{"n_layer": 9, "d_model": 384, "n_head": 6, "n_kv_head": 6, "head_dim": 64, "d_mlp": 1920, "vocab_size": 8192, "activation": "swiglu", "norm": "rmsnorm", "norm_place": "pre", "norm_eps": 1e-05, "positions": "rope", "rope_base": 10000.0, "rope_fraction": 1.0, "qk_norm": false, "attn_scale": 0.125, "bias": "none", "tie_embeddings": false, "parallel_block": false, "init": "normal", "init_std_qkv": 0.021, "init_std_o": 0.00495, "init_std_up": 0.021, "init_std_down": 0.00495, "optimizer": "muon", "lr": 0.0156, "lr_mult_o": 1.21, "beta1": 0.95, "lr_head": 0.00515, "grad_clip": 2.0, "warmup_steps": 200, "schedule": "wsd", "decay_fraction": 0.688, "decay_shape": "linear", "final_lr_fraction": 0.0, "batch_tokens": 131072, "seq_len": 1024, "doc_mask": false, "train_tokens": 708900000, "steps": 5409, "dataset": "wikipedia_en"}
MLP neurons of a small language model. Each row is named by its layer, matrix (gate and up: input weights) and neuron, and shows model dimensions 96-223. Each number is 500 + 40 x the weight over its row's rms, rounded and kept within 0 to 999. Numbers have three digits each. A neuron's up and down rows have the sign that makes its largest values positive.
After each neuron's rows, "fires on" lists the tokens most often at its 100 highest values on Wikipedia text that the model never trained on.

L3.gate1483:494541505533490550497585437579544393509512409534545570515486558530485509483459585558495509516470501496524463536527500544475430484515582557537489494557532488613433540500498486486523554477538555505508494509505566490549456452521493487597626502493467482448477479594466512494519510538518499540541508468483533479600429523462454520472460489523532470432526502486552489559479506546467515506425
L3.up1483:487491459505459537456500492503520570486476481498463488546480485514483472502546459496557616476524481528474514529485439471489477487530501512507458540500476499514503511581576480539426541481549537494552523460518542438477496484442502527498626475556529462465553564522489459529529474535449458442512552518523489547515546428424517408564495430520438548442544458488505491445556393500428479519553
fires on: "ing", "di", "ting"

L6.gate1502:493491449511454488531583475558505491532460455457546513460474455478531493461498485497530567473550577474462540473553496484556506526559536455574502505452520491456489522562458481450461604576505510536432555475500541542541472491459462454465484494525479539421526508471444482522547464528456449569477539479495505599493549520474454476472483494501543498555553495554468461517465450493445530511452
L6.up1502:473574574552536566453486493442473491495554448533525547535532492527467551474512509466475479481524511460499509471523469533526474519495505493510456505558512548492552524514467404498441406462474465550467502448476461499506513537465586462483447486551476481524600537471467520570509522494418567512497498516457498482550554492507550445353521467497522493468471515567517432506577511469456428470459
fires on: ",", "\n"

L6.gate1184:498499423560556421425594563532415539559446473558505522532467473444501453515521477500513494519517475458529517510477427551505445540468513435505460471548536541501416556445439503483564474516540509532503532501486519487477503451481503474538476497506479426439546468494466438490423546482538463522418461491534476527500445510458438451527523491488509568468560514547541467490449532478547507576519
L6.up1184:494522436527450425503437572487481441495504398494512531538465510458476548468555484592473477492549483531497549427456550431527513553512453493568447479477527463503479522500474538510540552475520550497553563515466549516490500502500516557544532538526515493512538499490495441494525555531480465496537503561542491451541470489466460491535498531521472506532439568537536453518506453488494526536512
fires on: " |"

L6.gate1466:449484400520545551546493514484499548488520487542483471469510466575482577498502471434503485499523484446523515431455469530469470506527525488478541503483501529450516480490466447493464570495492528474431546526454566565478429456509486425520435506589486478536478417487495472491475558517525454538548505505549444492516570471433543489450526543502513482466510435478516456499540554458519443521509
L6.up1466:450498461469454532490542523510490589502564540547463526513545440531550586507487568569539506548552478468484528508458540500538468524523447524419511460508471508478460486481467486544483511489437531480520527462436492480482441557508499436461474452524505451601523515607510475448549551467502486513535522546508497510463558411458528506478563510526467490487465435473578446534555548467508432521474
fires on: ",", " that", " which", " had", " have"

L6.gate1346:526468470492467486525443510503516512482423556521467507535526574493521537512509535512530492582472514506480517542497501490536415503518517473581492469474478489521522512436471552466501602463574514513520486534497461500473466533524545471460524472490540466552487534485490478510443413498496527463565450523452474538503517560445586582547494554447561589477486470474523458452502537522529538520526
L6.up1346:491482534475484488502516512501523475516470501511454580519492491521598580457513562516538548516509467559556540511515407458539539511543522496481534454514566622527490488458529499509562465490576453499547475565487459506503556465552533430487515552453508503527534476471516488426480509609511527510490498507461644537467456467484551583486500604492546551429501483448469526502484560484398533523532
fires on: " L", "L"

L6.gate1483:504508393559535423499528483436495469517503529505576542582545546495489482541450501509509406463500458529483519487464477461581492512489523521535466449463533510528510461455529504515556491504463532527495425419490476539556497486424558456489525481460514542497444520559579543463513487565498524438515531504494466480479511501407589451535587509473461451499519482505447517492503425514598509507523
L6.up1483:542538534504537514504496464507550486526449480454513485446538473446513460476495481563521483512502482497545428485506497509545534533514499463510476398542502433516558490532470421487465517543521448485494538450471440511515429446476495450540530524597465477519562536516445529519437580569540521548571447448513493533461497555493454422454497483394540506501464551448509506540504480513469564438460
fires on: ".", "mp", " No", " evidence", " L", " pre"

L6.gate429:464542452495582512511545462562491484527524507493430443495500554492559553499505511428470565458504469551454405532474513500447504484478492535440479476549575464499467486559494557464522452456515564490567468442435530491497523487535435447475503499554565536468572482515508493539495484555499463372484515529420498514507510527476459488534461491538613580504514449502472482486545472562537556511561
L6.up429:447495527484499504506490489401490555457561481575441531464528518505501502548550528539434517423512467458533573493509513428470464498450517461463526487479500418564522439483483513431559532529495448526570493526492497541453426502484552487526514476464499442499509588441512493565462545502505449467580441576498497468503488498501498530555522474468576484489438408494445483463517551541506460607452
fires on: "1", ".", "2", " James", "in"

L3.gate1148:469515504568494427516516474515533521502480449506555522425543534499525565516513489466449472569587504516518516552490549501483552512490540570499518453491551444457446541451377523493523499540502554505465521560484423507455550498454453401435449542493475569507494477515502495464548550490523427438501519521441495547588517517429575483525481432492506465479492487552530494485443516532470497489435
L3.up1148:534521439571467516446588555553454500538561521455471485507444498557599530542513454395517515472528501535463434539481498517542436507496463554486540502458526453471456477484511484471491467523533493512485541450510525426476544541494486487440497561481490542424526545486512463551456518469548527465549425479504477519495531466505455480513487549489531491522503566593502469504457429571490509476430
fires on: " |", ".", "-", "s", ">"

L3.gate803:479529495531442460456497492479518548521500506558481456592541506511501461494519442567461555562437502439525468526553525482501544458530558500535544448453586474453468457475481544478521563478488535490499506504514542506540507511451479503497473467464519495515517439544472523423445476545491474475529446543459520571530521561564532502497506527446537510491525441445485490508475501521433485529443
L3.up803:470466549496485472449497542527517525414460494554542416490489506568563420526528505542473488505542496495489533450451499541525506527499594586524530466466584513478530527522532465550574464539569494487501526523453568514481409475560514532553557519559511511528454495511582443463501552605532476477508500518452503555508549483530522537508455577535511502475523507484398490528482519508536531462464
fires on: " /", " L", " Hard", " singles", " of"

L3.gate1178:534490511521502495477499570452551559504455464519455531557515503515480559516564541485461526553468525537506611474483532581512498550521463463429535418523479528574482507507434535521501515479504487473486509488454503567543529568465446476549444515534537480507490500474484512464484481541482481493479457500541476492520448497543477511522510453573481486583500571525530509538541528443554473539486
L3.up1178:549522496497427528507548504446473474499459426504487558572499516458512515552481492551510534495500491547533477471460525532564469506500426475525480489499506509458540470458523520458561451494511487537463467516502482559509490541548452529565508495531479566547511470504396510527437506563496469570447535499562572489538507507449496559482511555532504557546467523545476463513513482450458518528497
fires on: "e", "ie", " to", " on", "y", "er"

L6.gate1058:561521512592522511464518440515516532494516469496469476512613473513513519519528474545456526520539514481534485497552525500511504450472535539399465506493474504444467458434638481480497449523455541423435436548503495503510469516503398439520526502605456430492493455470478495501448516475487457428534431512583475485426507483550460544512471472492470527461519543532483508464490442499461529495510
L6.up1058:484512492436510436560523460508444503469461480529470546458505546512493491482440506560487550506565520474469510602468442546533443494552515530423513487539464477414489533484493470499528548506508509463596529445510511442591400495488494581517501441589499557546459519507521616452487543457558484527460531509436497496493456452477494541513472552569545512481507469559518516518415512501513468497493
fires on: " the", " set", " of", " located"

L3.gate165:443427483537573457502542591423458488526449537401543543451493536528403487473563583412558570519524534508561486539510535475543557513491467490454546488463524430564515502445524496485478526529503447485528516581513538507485511587541530468569479451524471562537484459468555495514482499522545531567526506455467442448491477481454488551496517477519564518501459528516535480467513457528518530497545
L3.up165:506433507409497460507506426428517408614475453494508509464513494512519523461458532417511485457533458516506548533432481511502499474458450447524579568556469525414522444557398526588535514527575531479514521475521440507522525506456474544522534516472505551509523560491488505590528495515538470531555499450623494506482495529511492479522544494550437506381423540532447526541466548541465522454493
fires on: ":", " and", " &", " region", " state", ","

L6.gate635:455486469489540503461499495512444539491496509455546484525462508484537384477517538519502572538490465521526500506528491562492525508524508538457496479457452466562477528494481511441531467476547532550562531505477464527510481523499456487515487538488513500465565586473435491582575524557584485484523498563506487518506556493420516535436514474521508533511519529541455473435498477470555522502551
L6.up635:569547496537478502445509560552504445474489501534498476449459543522539482512457465502499561544474500557505492464565524458574504456485528547562566534399522483502395481491391516442487638554472538553499542469515463527520475497499492447475444553519505462492531517567547445529531449519445543483529528469515527525473448397482496526489506522481550456472426554488520540423491520440554488503554
fires on: " |", ".", " ("

L3.gate132:588464498496507479491562482530533520492487436498492477531533495431444513449531463465497539485422534573522561465502501461546549432545517440513448478541522499470521522454440538436484531493565554503513492473489505486495577564472528480490538507490481525450530454471455457455500552503496509518491485528524419493499452505499562470596458388532506464629498560452528579432537522555529433479520
L3.up132:473557553445512472519516505529506459511504459449394509467545519499438503501441572511503565505506495512497533487470497491498553456498453453552468504498453525545450448435539478524499561510493529469513479573523490576551430510525456475455525479464489500430485427487473501507421468426513440533524431443515511522557498554515497470531483477505529488512460445506449497488508458501494533484506
fires on: "e", "ie", "ne", "le", "se", "er"

L6.gate729:486536437434516491487547498407476473492514445477482523550561516492552479469468519488464512465502465537504462465477534518529418492521412457465481445482511512478524489512426453476576504493370474560457491549513474527458489507514556540505480461521526452501592502518487524481446504554466492533579511561492487499448457499458501589469494491527503444481522504508475472532588435427451475516563
L6.up729:522556555470515523476561495478531452496551568497569497562515504483543511518562544553462491527499496510567457464477517459545464469519449507445440405505429540522447522554499437434522518525379483439460530539486503517509493425487581498551489442536570425489586496507450452423523528574474468542555492576529518464449457502504515572521464536519487540479482535501472432450532517495500455455568
fires on: " inter", " sub", " con", " Con", " under"

L3.gate1058:514532464415494468517573420499494467525429527470448531547359500501474557451476533535454508565561453446558513553553530537475529436568523531534486471491454499447546463460581469535522527501502520490476497559446473528470496481482524531546479451500558501505450429516480556494480461519443466509493407521470497551494525524488527460412544496461517465442480528511477469503504501470510471506549
L3.up1058:466541485351483501460517496514483508515486559456473552572461489494540456466531561495479493513519469469541457547516518529498517449529512465482504481523487474475533533431550529494488535500487429411530502557402515505495497503538538525555519450540515470497453459520455514469524462538441477578492516444492532532497479562496532484429521473505510477518541444519439479442472500450504459537529
fires on: " under", " sub", " end", " mid", " all", " part"

L3.gate1737:457499484492472554471466406536467481436520480585500485545475539482540508490436530500568512550520486521503567418501520472515490456549558474448509488441539430553454552486517487409450502536574558466482472537463483480491521476564407484501558453529548530546437538437553446526467471547481492466457523507432547463518529528524503625499531521451512528444503516567480521524474515558488489557463
L3.up1737:446468529515528472481468460544503498515533440491542448499492548500524569417462459543547541536540500490505579492514509451520505569476537516428524453481555500498536550463500543482554459526537564416441444515429443503487510469547463479509537544524510599500479545524491396514438498469438505510477470411500537439507538561510489522520458480483488501433491489440493538482603447536461603494507
fires on: " L", "g", "h", "am"

L3.gate910:500492494514422406433508528521531505460500488434437525539510499494585518512479516460556464505443451494451464485515514476403502494520535523538521535473518503499455545481543530533581450514490486469467529479545443489549419464491514466523513531466528569553535516512513468493526521472556485549435509536521498499541459464547380480426543527483490440507470432577438560538453573470363562493506
L3.up910:469396520520552420518462535551530488493485533480490514498471492449539489490468491505523452491454527548504556566459467490505469427384470427477626462446514509563445495549515487536537450469534467497473513541544460507480480480456488460522561510464486516451607480533445525501509562516485469451541542504540473468532515477502508441455524476533536437507525454497508527459463498530378475508487
fires on: " in", " \"", "\"", " mid"

L6.gate1036:456553461487523523504548468408527479440456474478487460490491510507464462525477531503582517496568525496436495415408511469484516486523459476504478522502577537542470503525448485514471515535531555507517512498465567626527482450547480467503484476440462545533462419518481485468420509481522520523499438465506525551461425506529483440423442537495516518466471450555529457506498499530482427445539
L6.up1036:477553443520559503484549496488514514508486517396527484486462496431508523550483530508462511530514518440467473507575508474480466497489451504456548446455463476500438541535516425520504425598526501476512514564445454570487521514518470491504446548468414524412540500472501432525523525513567556516419501491432463605464498457530525468540546484487565539510499485593507509539509527488469534513458
fires on: " |", ".", " ", ":", ";"

L6.gate760:488474469518524492503443452487547471483491482398457433514505556430555497507489469524476496514433490512533515463477528470466564544566401484483475470473505480433469536530507556499457604519488533487532512450495508457515563437475430511451526528466460544470538476506523404543470515480503511492504438481554441503530501446440470511491514464448533478423510549455541455517502506457514497497426
L6.up760:430471517554542513449501490467434504451504495523481500475468453475405527555498464562534457579509406480506502473545497450484489565427492470508515412479455473489474526440480502533462452529504547431440410526445513561453440577468460410527507516523486445567499460473570462486417478503475492519485521520449504536513536453518519521528533510528498507485478561563539480568505550567489548480399
fires on: ";", ":", ",", " p"

L6.gate1400:536543479517457537462453494464437510467502511518476503466523525493465485504459518472510486557493468467481493533490544501491472512562463503522468484488467495546512469548423468456495488503455527472516471387553515511504601541581508550552547513463449506560525418549449524564485475511489500456535568517468490468467447514573526446485489466438522484498501434437545502437451468572484534476488
L6.up1400:437578483516490457512497457483466529500507492528526550487491507484513518480520561461435474523602530558423484457482446482458498554496397460456538487518476441512492504501543552496479460476588519434464531535476467512480497460542410428439491511512552558564455468493558448469509530445415509495525495469529476532537441502485436466431527541454506503545460489474495520527499567508513437466519
fires on: "-", "'", "2"

L3.gate835:498524509498478434518510494599502489511477519509518466489539517477512493539471473478461473512505468486566443552509522485438482539554517466482454455440518433490489541499440450507433478460527503450440480501452461431555477497495536485516561531476460411578445535489429514512487512585555480449477461472469472517500521517534542486487451484521553483484535463521524476456506509461437501562548
L3.up835:532457576528486439453503509459522480546562524501448436550460514518480471509473486458491494552549521410515449529552570516494506503560499488522469547485543434481520487518447526427511443495549508558435530500485394491490475488569518440480550525498557491562523513504453530501513451504453537479537420540468525439462497464569526577455460524448454530488513500543529512492472436492388524455468
fires on: "s", "es", "\"", ".", "1", "2"

L6.gate86:469514520472520568595545492451491580520504492514427548511574532530550489447486538484531618512463432439463400516511501446488512488466551504498498524514476486521531449568527533451428474475466439494567524467494524490502498397559498571527437480440561477506542454468483517520525541503507432493536412508457529494444521461470498505577479524470534482492522461546450492537490507532465494458452
L6.up86:504509474540523514553445506460473489501530497546437545486529507460550541505493550548461467498516441502443413549572419481489553505511454450425516565461425532515523490524489557466495527469548428495485591458483509529488556506425493466538499479438532458485527496473467525607507510538471487458561547548508479486549437503480485454459461506480460558477512443490495533471536540538511541465526
fires on: "1", ".", "in", "mus", "7"

L6.gate758:483464488485567457488455583507528502484438447533522401527471550428557500479528429450528530471488478415509538463511569451525483516513560510453441516477600502470482500497430511589395540510547547487480488482468523546547545493498460438499481482464478481490451473489498538429531470537531457515549463549483493508514543441465518490452526510515572537483442524457579410567576509469437500516539
L6.up758:509509486449585542461507529523415469407549523462458467549516523442450599468488489529462473511501459408573516515462506447448447495487475425522471383455508425450415532466450407545492469477467509491483492462495447500484487472472570496546471570464463511544420467560482518492472440583562482502526450538475482488584418458471508481523517532465514469519587498522480505490553548502467453551527
fires on: ",", ":", " –"

L6.gate181:532496484479593407501486481464553521523458543546495447590515545448516504585485559617545378578587525451499457529515505506505475511446489523552497537501479495548441527534537519572473507508469520539470564537513532564488461452453484444440471525488553584495483471483559560493465552470513517490562429544611485535466464500421442462479529548490497504527449508495479541510471453472551521608523
L6.up181:471511494479488500475472517495590489416514487534541429521533556467467430481482505534518453511575494553537496466490474494542490451466439474501545420514477477525413502504508492534502565602492524448485517476417557483478441555469509542487505552472487522487517482485546474455521458492457470538510523419456482483529484469554516561553518512468509499602464528551520520599486554437534502552520
fires on: " |", " "

L3.gate62:558460498450518448449537456452469517478551484506541447459499510499472454464499509534592475529545556483508573428493496518461534519534492514441539510474522471580494513489498491457489456543453501480501537420496592557517503467457529437526582517553450532506547466518422575500499504482527565444465590530482576563457539487554486490426465439484562485552477460498497525470547548510490492486489
L3.up62:482503414517465469541545448548477520552500504478517483507585547487436503466495533530481468525460503461548535482488511540521557500494474484548515507477496480514483486495468445460443487481479504525556503507520609456496444492526416538454517553564437526436479513493411499504492510505584486417489615435531614488474525506536532501494486516481508397508549473481514510473525467482478476489511
fires on: "-", " part", "part", " member", "ma", " suburb"

L6.gate572:462484500509485454453490560483572548525487501532503406497498445570579518444532513479473535451484484502473564527530482520529568508524527489496448501459476564421460498540466508555535546483532466510542511539544458493440480556499440422476452501492455573505515523520532481458471558523527502526499530566466439514496551475517443429538526459431533467503503493503507542503504442455468482513480
L6.up572:498470539508553552437519562476548553566491485554543564521522515534528476485490495428532491528565485515515474483496475488514438501368584493478535553471539522492527488467496490545582379514541524535474439551432527490514558499507472525469465512487497547510524489365526506572479583476522486518507495462494505509553507486450558450404512495572463485451570481450488458521508539558471590431420
fires on: "\n"

L3.gate1539:509487463515431504478462512512456483427515471514460479494516468442448382471493516575521477425576476480505542525545527537440426512490511472525455437492526460492560521490460466496437532515511527525501520458530622485517541494460540518557506416504498523457566485515471480501574482499486412526516526461530528521560466529477455490543481448418596485439567531469450464511478595558526530474471
L3.up1539:476521486545428432533529490501505483561502487531512456484502496458463511490539508504546508479480530427517495467523476521499537549537479506560504496418522418451520562470543486507468552456546524496542555510486504484455446481462513516413493433514544556469568511475433523530545461483437496535559572537544493518545496555471489491524474469474546468565513448511517460531511489576555447497520
fires on: "-", "ing", "f"

L6.gate19:488536504490501490505474577534456523522522563454502520490500512507460519502552512558506498561521437515521533398476438481511521523496477492530546470453608508452421487478518471450475465446560551437538474517467473516500514535484469521450480519460545495548519469554438514539485489503440531563528508484522558534441370500434490548478560501511482477483469460443512531396503515564472418520477
L6.up19:494446475491433477580509519525502507459499494509554484520466548505470526467480500465523529524464454511432539498523492478444609557516424510522442467532503558549558473507541520548495509450496525426537531520520494525492459424517383525464499523498523520497533539513494476500433485548434533507553466510459521485456506550454452565498526540407511555510532440548450501484418463527529544487528
fires on: "0", " ", "1", "."

L3.gate512:537540510446544432537586517560514537532493488602518513544535481535530507457527522534504455524560513539503489526492507444480459515431501568500525517467508514563433493480506507484485492530444520579460474388504564533472480484467479440482535538561527472453473422509536441440450527475486570401539462474427478520485514520420449451463527534440439534531490514465517480489475490497509522509460
L3.up512:501531471462569432487485540447453557445509454517551514478460510518514584485513535512536524469457526489518517533422468572561407513480479492537494494492604491461512556511485519494417492495516486483507479584499515527459458491536492547528524566479528562487489489515474504529492540502531453496523512489477532499406547486457446545538507493538555593518486502528515533563546583528511490450470
fires on: " |", "b"

L3.gate237:460524506504448532459475476468520490545471562569501512536497479517417447514472500515540466454462507528487474496515535532530473565556426566495505477544470425563496480490552462566507551536468521473488507444458476472483487452584453524517502455594424515499473497495414535547481498544502462501525561495542496518522477555498557525627457502438511463440481463484558504444424506532490536550510
L3.up237:474550489468397525512543517462519489491431512529545451502549516553425506496483459449452487479467512577524472530484580469500537536461460562539547443472482499527476531540473441548537552536519544563507545545451466527453510440495470513471487514558374514491488557595409546474543501514505461507488622523456519573497484538512571535484513454568498450535507513506548513487483506489486521544503
fires on: " and", "-", ",", "y", "ly"

L3.gate145:513499488541507459521510447534530497510526560498533538540493457404509454516532507504536470537526506451458521501469495512468509596413443566531497525516414451512485533492482470491492458535487563508402459470507528532521527462498539533468533431528443520523592555513517441395474514559487465590477547568524538546459546459473501491463542521503448420560553481472476464484527472537438442483525
L3.up145:512445514523458523495515444494472488525484533487553506452505525564501426525482532454519417393464519499445512472520483481514486564473529502472441462563465435492498487503501490511542463469545497461382512444478465482508538535582551526501475422561480482469529578420533481536462540445483436509501490544470485542511389459541513464483518501519521393515469483465465485494591464483511454444423
fires on: "\n", "il"

L6.gate1712:503497498554438479484521522540491472573577535559498465505503479518547481501432429498527532515487476462460499478496549459505488541557562513434497414518486484494538452491462493405507432439499588501502558542517531535432532400501539582443497540485557495503439543552464557491523480465501465501510493492505551513460531520464415471423460522559481458492543517463488494417513496545555547528480
L6.up1712:530459541491497558508498563485498468526487474616461516461528500455441441490440548454528544513412449524435438458492479412460491520601540519505527465452410613533534460453487507511507459500499512596549524525517426478444492443512481534489506521500470579501489506548515499486508435449468507471543515490474521503533503509501458534460465476507572496494480462498536481477495460475511519537496
fires on: " |", "-", " ", "4", "0"

L3.gate807:492438513472463483557524510493566593481508432515519493513471543516567511455530457488569465505442552490537524514465519423434534502509467439444524387489501423473550508523463500414478504461516474465525459482461515430532566494452534537499457535482464558539501504437507462521485478534524577432522441435510499482514508425467426505533434466550512508483474522490499505525570464444496593522497
L3.up807:487466536460489562497567499508486507459534534469537501487568526469515498485539473513515466546546510474517485479462488523545494426494506434520514464494569577505543520496474460500509517519441498483501443461457459448467467413497545562537478515522498542532516436481502482501545505512508503443528487380521477486545514430376401548530436465444524524499563443567450525594554529476487533520511
fires on: ":", ";", " |"

L6.gate1240:469519563583427427501456502547541464492500520414486518471477489428561480478527448442452568491519523537476477483535497475416457445497522563497451440514457388501410471548494555480512515542518495503493487530529457536461541463534544522497569498558527449484527471539502524520483563495488517527465542507615524496456436515474481512503491541525521561479491531520573508542563532497465557487526
L6.up1240:551512508497516487445442494579523504473391537486480566494451471495502443469491420474553542491522475488476516490494435501476498458480466501532511509496499442433536480488518465553485541523467576530536498544535457486495406503535465538535552465504540443494546520497491410489533498556503511490549520469466519520532435502481451506523594569502462519462500533447478551407454500514476506552480
fires on: "born", " \"", "\"", " (", "f"

L3.gate109:485523454495488548510514503566530534447509506514540474468455488530470503475555448522503494573484578442459504485474438566459481481495552457482475438446460471504511508515525505516492521526593497487524505454519550526463443484538519438552486420527421500457533514476459518497506545462513531520521520463485531440534499501435553437523469483478544499464490508549529456439468498552510528589546
L3.up109:517555505500510539582465487500447462477492443582497524488512506520504542534535517549461562495423518486441492426547557513400540538480536544441487549485555554561467556571443528454495475434501526539468520495480507462522474488478471417489528546496487530472528523476475495496449516440421493526509506500478522507435514482457539475460497479433462526499486537596429475511483490441563541489443
fires on: " when", ",", " later", "br", " she"

L3.gate1352:552445570456514463467491498431482610504508540474413566474480492474471451521532482522518480543454523446461422463567519523515585534442497470452504525487526550564480526511485569525523483519461487472427573565518531513488457494488425518478548475490529511507494490485468527393511525596617512510540466564537432556478465525541456549458500511483490575516568477503488498427492529473520545515452
L3.up1352:498513495527516485487477460460501514480481541465540576512523575535501525487472487530411464505524539518518485554434423487476552582471463514400512488463512499466449453524508477443512523519448521538521532472538472535550492495488547537519476485463442563517535583463456495451491464490473548544547473524543499501524518457583541460447498521504546513499498497441493549558572567446485491516505
fires on: " |", " be", "."

L6.gate455:513471559514477524549446462520502440450449463477526478529508532500437432474449560444527457459538517537479528565536439521562436537552453564484440481446555522521526469491504413490481494521477487468505493483532466477427498461457474455524491485523545493541495489484454547580505526430453531527491512505532499480566488452506446449463458512485565481500437483502473508437372520513513461547527
L6.up455:491528471431438472571521494447454525512541514525488479500457490459487556491502512460546468470524485515531508477445491495544440557491503466499503478450513508464509499477549472551470495568584486509493483533517528471498490454480499443518449460483517479425450520495541453496566519510456461527541536576495544601465486423515446531550527620514518472518521454525513587446491502507486457504456
fires on: " It", " it", " station", "-", " air"

L3.gate89:602568511566560515534479485511477506490483483464473503534507493519546479525451519512469573501496540490529540470516589476533444503483524486480512474467515425515511513556498491485463538565506468484484449472546519485541470471509450497456497515455502562449474431548554508484500539499583527442530514560461510534537493445417443481418489497428531547513421532503524550444529534447492513485470
L3.up89:470531511504481440503520530519494495537487451496504492543432505511474512459551487444447483549472517408488458558548448522569453508486499420524499452476527481514548434534529408553517433395521486411461445508468542516480539480493524511555425545482501541503484444500521622518427542559538470461492582501492455471542520483580515558427472506584553535602473499518547520492482486440518464581534
fires on: "s", "na", "a", ":", "al", "-"

L6.gate628:517546522508485504441473508446479521459445475480521485531592514564526471473517499491506519537518527602483502574485583596555466525532478512484483493527493449540526507499482508509566483510451482514512383539525479538555470489495542500450471525514437460457409467471507501452564456522458530523493556496556460493501465441485520521521503438558551473474512544536470549533483470444362519488505
L6.up628:439496452437492495577537535526469471557436515481410481522501556437571436473461435540517530529524476498470509544517518457507519503554493525495512481460557544464542520480585447524563514496495464435487453477523593521476457531476503512519546542480512462446503443523431527524448592496464541517485495493484491516479522463555411464457520555515523556449524541479474508485488557484458549518495
fires on: " the", " of", " a", "ed", "ing"

L3.gate1798:519540422543546468530521503505493458470444394491539559571517517504473500506535518434551423519495449494553485527514483483479472531487454513502461500609488495476480528465495532476522562548484559518484432520498474498517451493536522557477532465505464415500456412486466459539454392530505513579560504497552508498457586533547520544531481508533519473514507453475539476519565463482484425412499
L3.up1798:560499490454512463495495527493546348481479534458502492476523450557506493527493455486500526464489536471459467438485555520498566538505499493485485545481482566528510427494446466476438479469487602487544506453515537496517576514498480419502534549539467505509529553550472455509508536459552495529535482483477539492479531494504494552485460491409487613511441447577568539506540478464490524504485
fires on: ",", "%", " |", " and", " of", "|"

L3.gate1435:426429393533552475536562464514430538545529505538523511489496486464534621488558485548453542472478522454524525445554549469440438461596483504486550489476553478553509536512428510429517554494505509536529503431487448537447488459478442522521524522542480477438520482474525489515484454507541499489518533487408501487570555536460469545531525526516496524454564425575508520552538510428499484548497
L3.up1435:481551491525460560437511517482444488595410516434489579465466420514465520523531502487467533496473453500559484423493473522494504483570545562468493536506539525474455492472476545538480502481515522547538480490505502496466516509516511531554535450509541518520442466574469510468464426497519494488521526577476496572519485621565490449447495582501518548465490511600492460537542513473498415530509
fires on: "or", "in", ",", "at"

L6.gate1762:532513442484428453441458444495527487456498514506482509532527442540489470563486478527568471459513449507444540534550512472522505540487422532493491486463512502457467512460470423536496513484536505506515535458460433480511459441456503491501497445476496528562474491507471546455507481499534450419560529476521510557494418466497506436500474447411484411530501490556583450599479424482475487472460
L6.up1762:466475542413441498532512509518457495581484529538481440503563498458499450527451475533541481520503502553501458629519448487534521465467475538511538466488507439524387492455436443536468546425513444478469533489531486503467474537465532479478549524488451539499445496558462554486501528495548516497513393540479429434450457561518475519498484577539437463421552510557438445509520486500484541471478
fires on: "."

L3.gate1340:470567519575504534497478490454488477451524417502534526502489414425599551442489480484538543562493575499504401490498502542561565529550518529446464472483500516507533516530537443527471476494501562494458524518573443471416557514569488507500531488517430497454506518534416505470489509557466502413510500503501492521544519519420477498513528542513566555492495405569437515418509505474527428435567
L3.up1340:507524510510595620450537564535534365450537581511506546505502516505518457451475476504552533563502530495481484573476478464498410492585441500469520529468485543499415525486499463494530550478422536516553497547464427466501513516431514531489438482545544525504553472503474489585533485470534469533484474510553441472558476510447500425462455447507462516506412508528467466546504492479502511498571
fires on: " (", " ="

L6.gate207:487490439514525485470455527446550477410494460484548543518428478527402473491475526412538482558443538450488501545474508477467466510574494559472509460592472494548577470495478571497465487512471536437499489545544489539438490509531520510502500484516500540532435533468556520531474434485507499519498466526507502518505468531516478494511535478470525565528512556534473508556432437481478507503410
L6.up207:474484498424460501467478492475503499579519521453515501474520449460448431530523504516526469516478487517513525480455452449484509489525451522417521522487516523404442489456439571604490471514501529480437527517510512430427536458512485578439494524548471560512464539556476507503459541515545419545504539539516546455438535572516545513408498517434530550522520499443488552496530471478538477484541
fires on: " to", ",", " and", " from"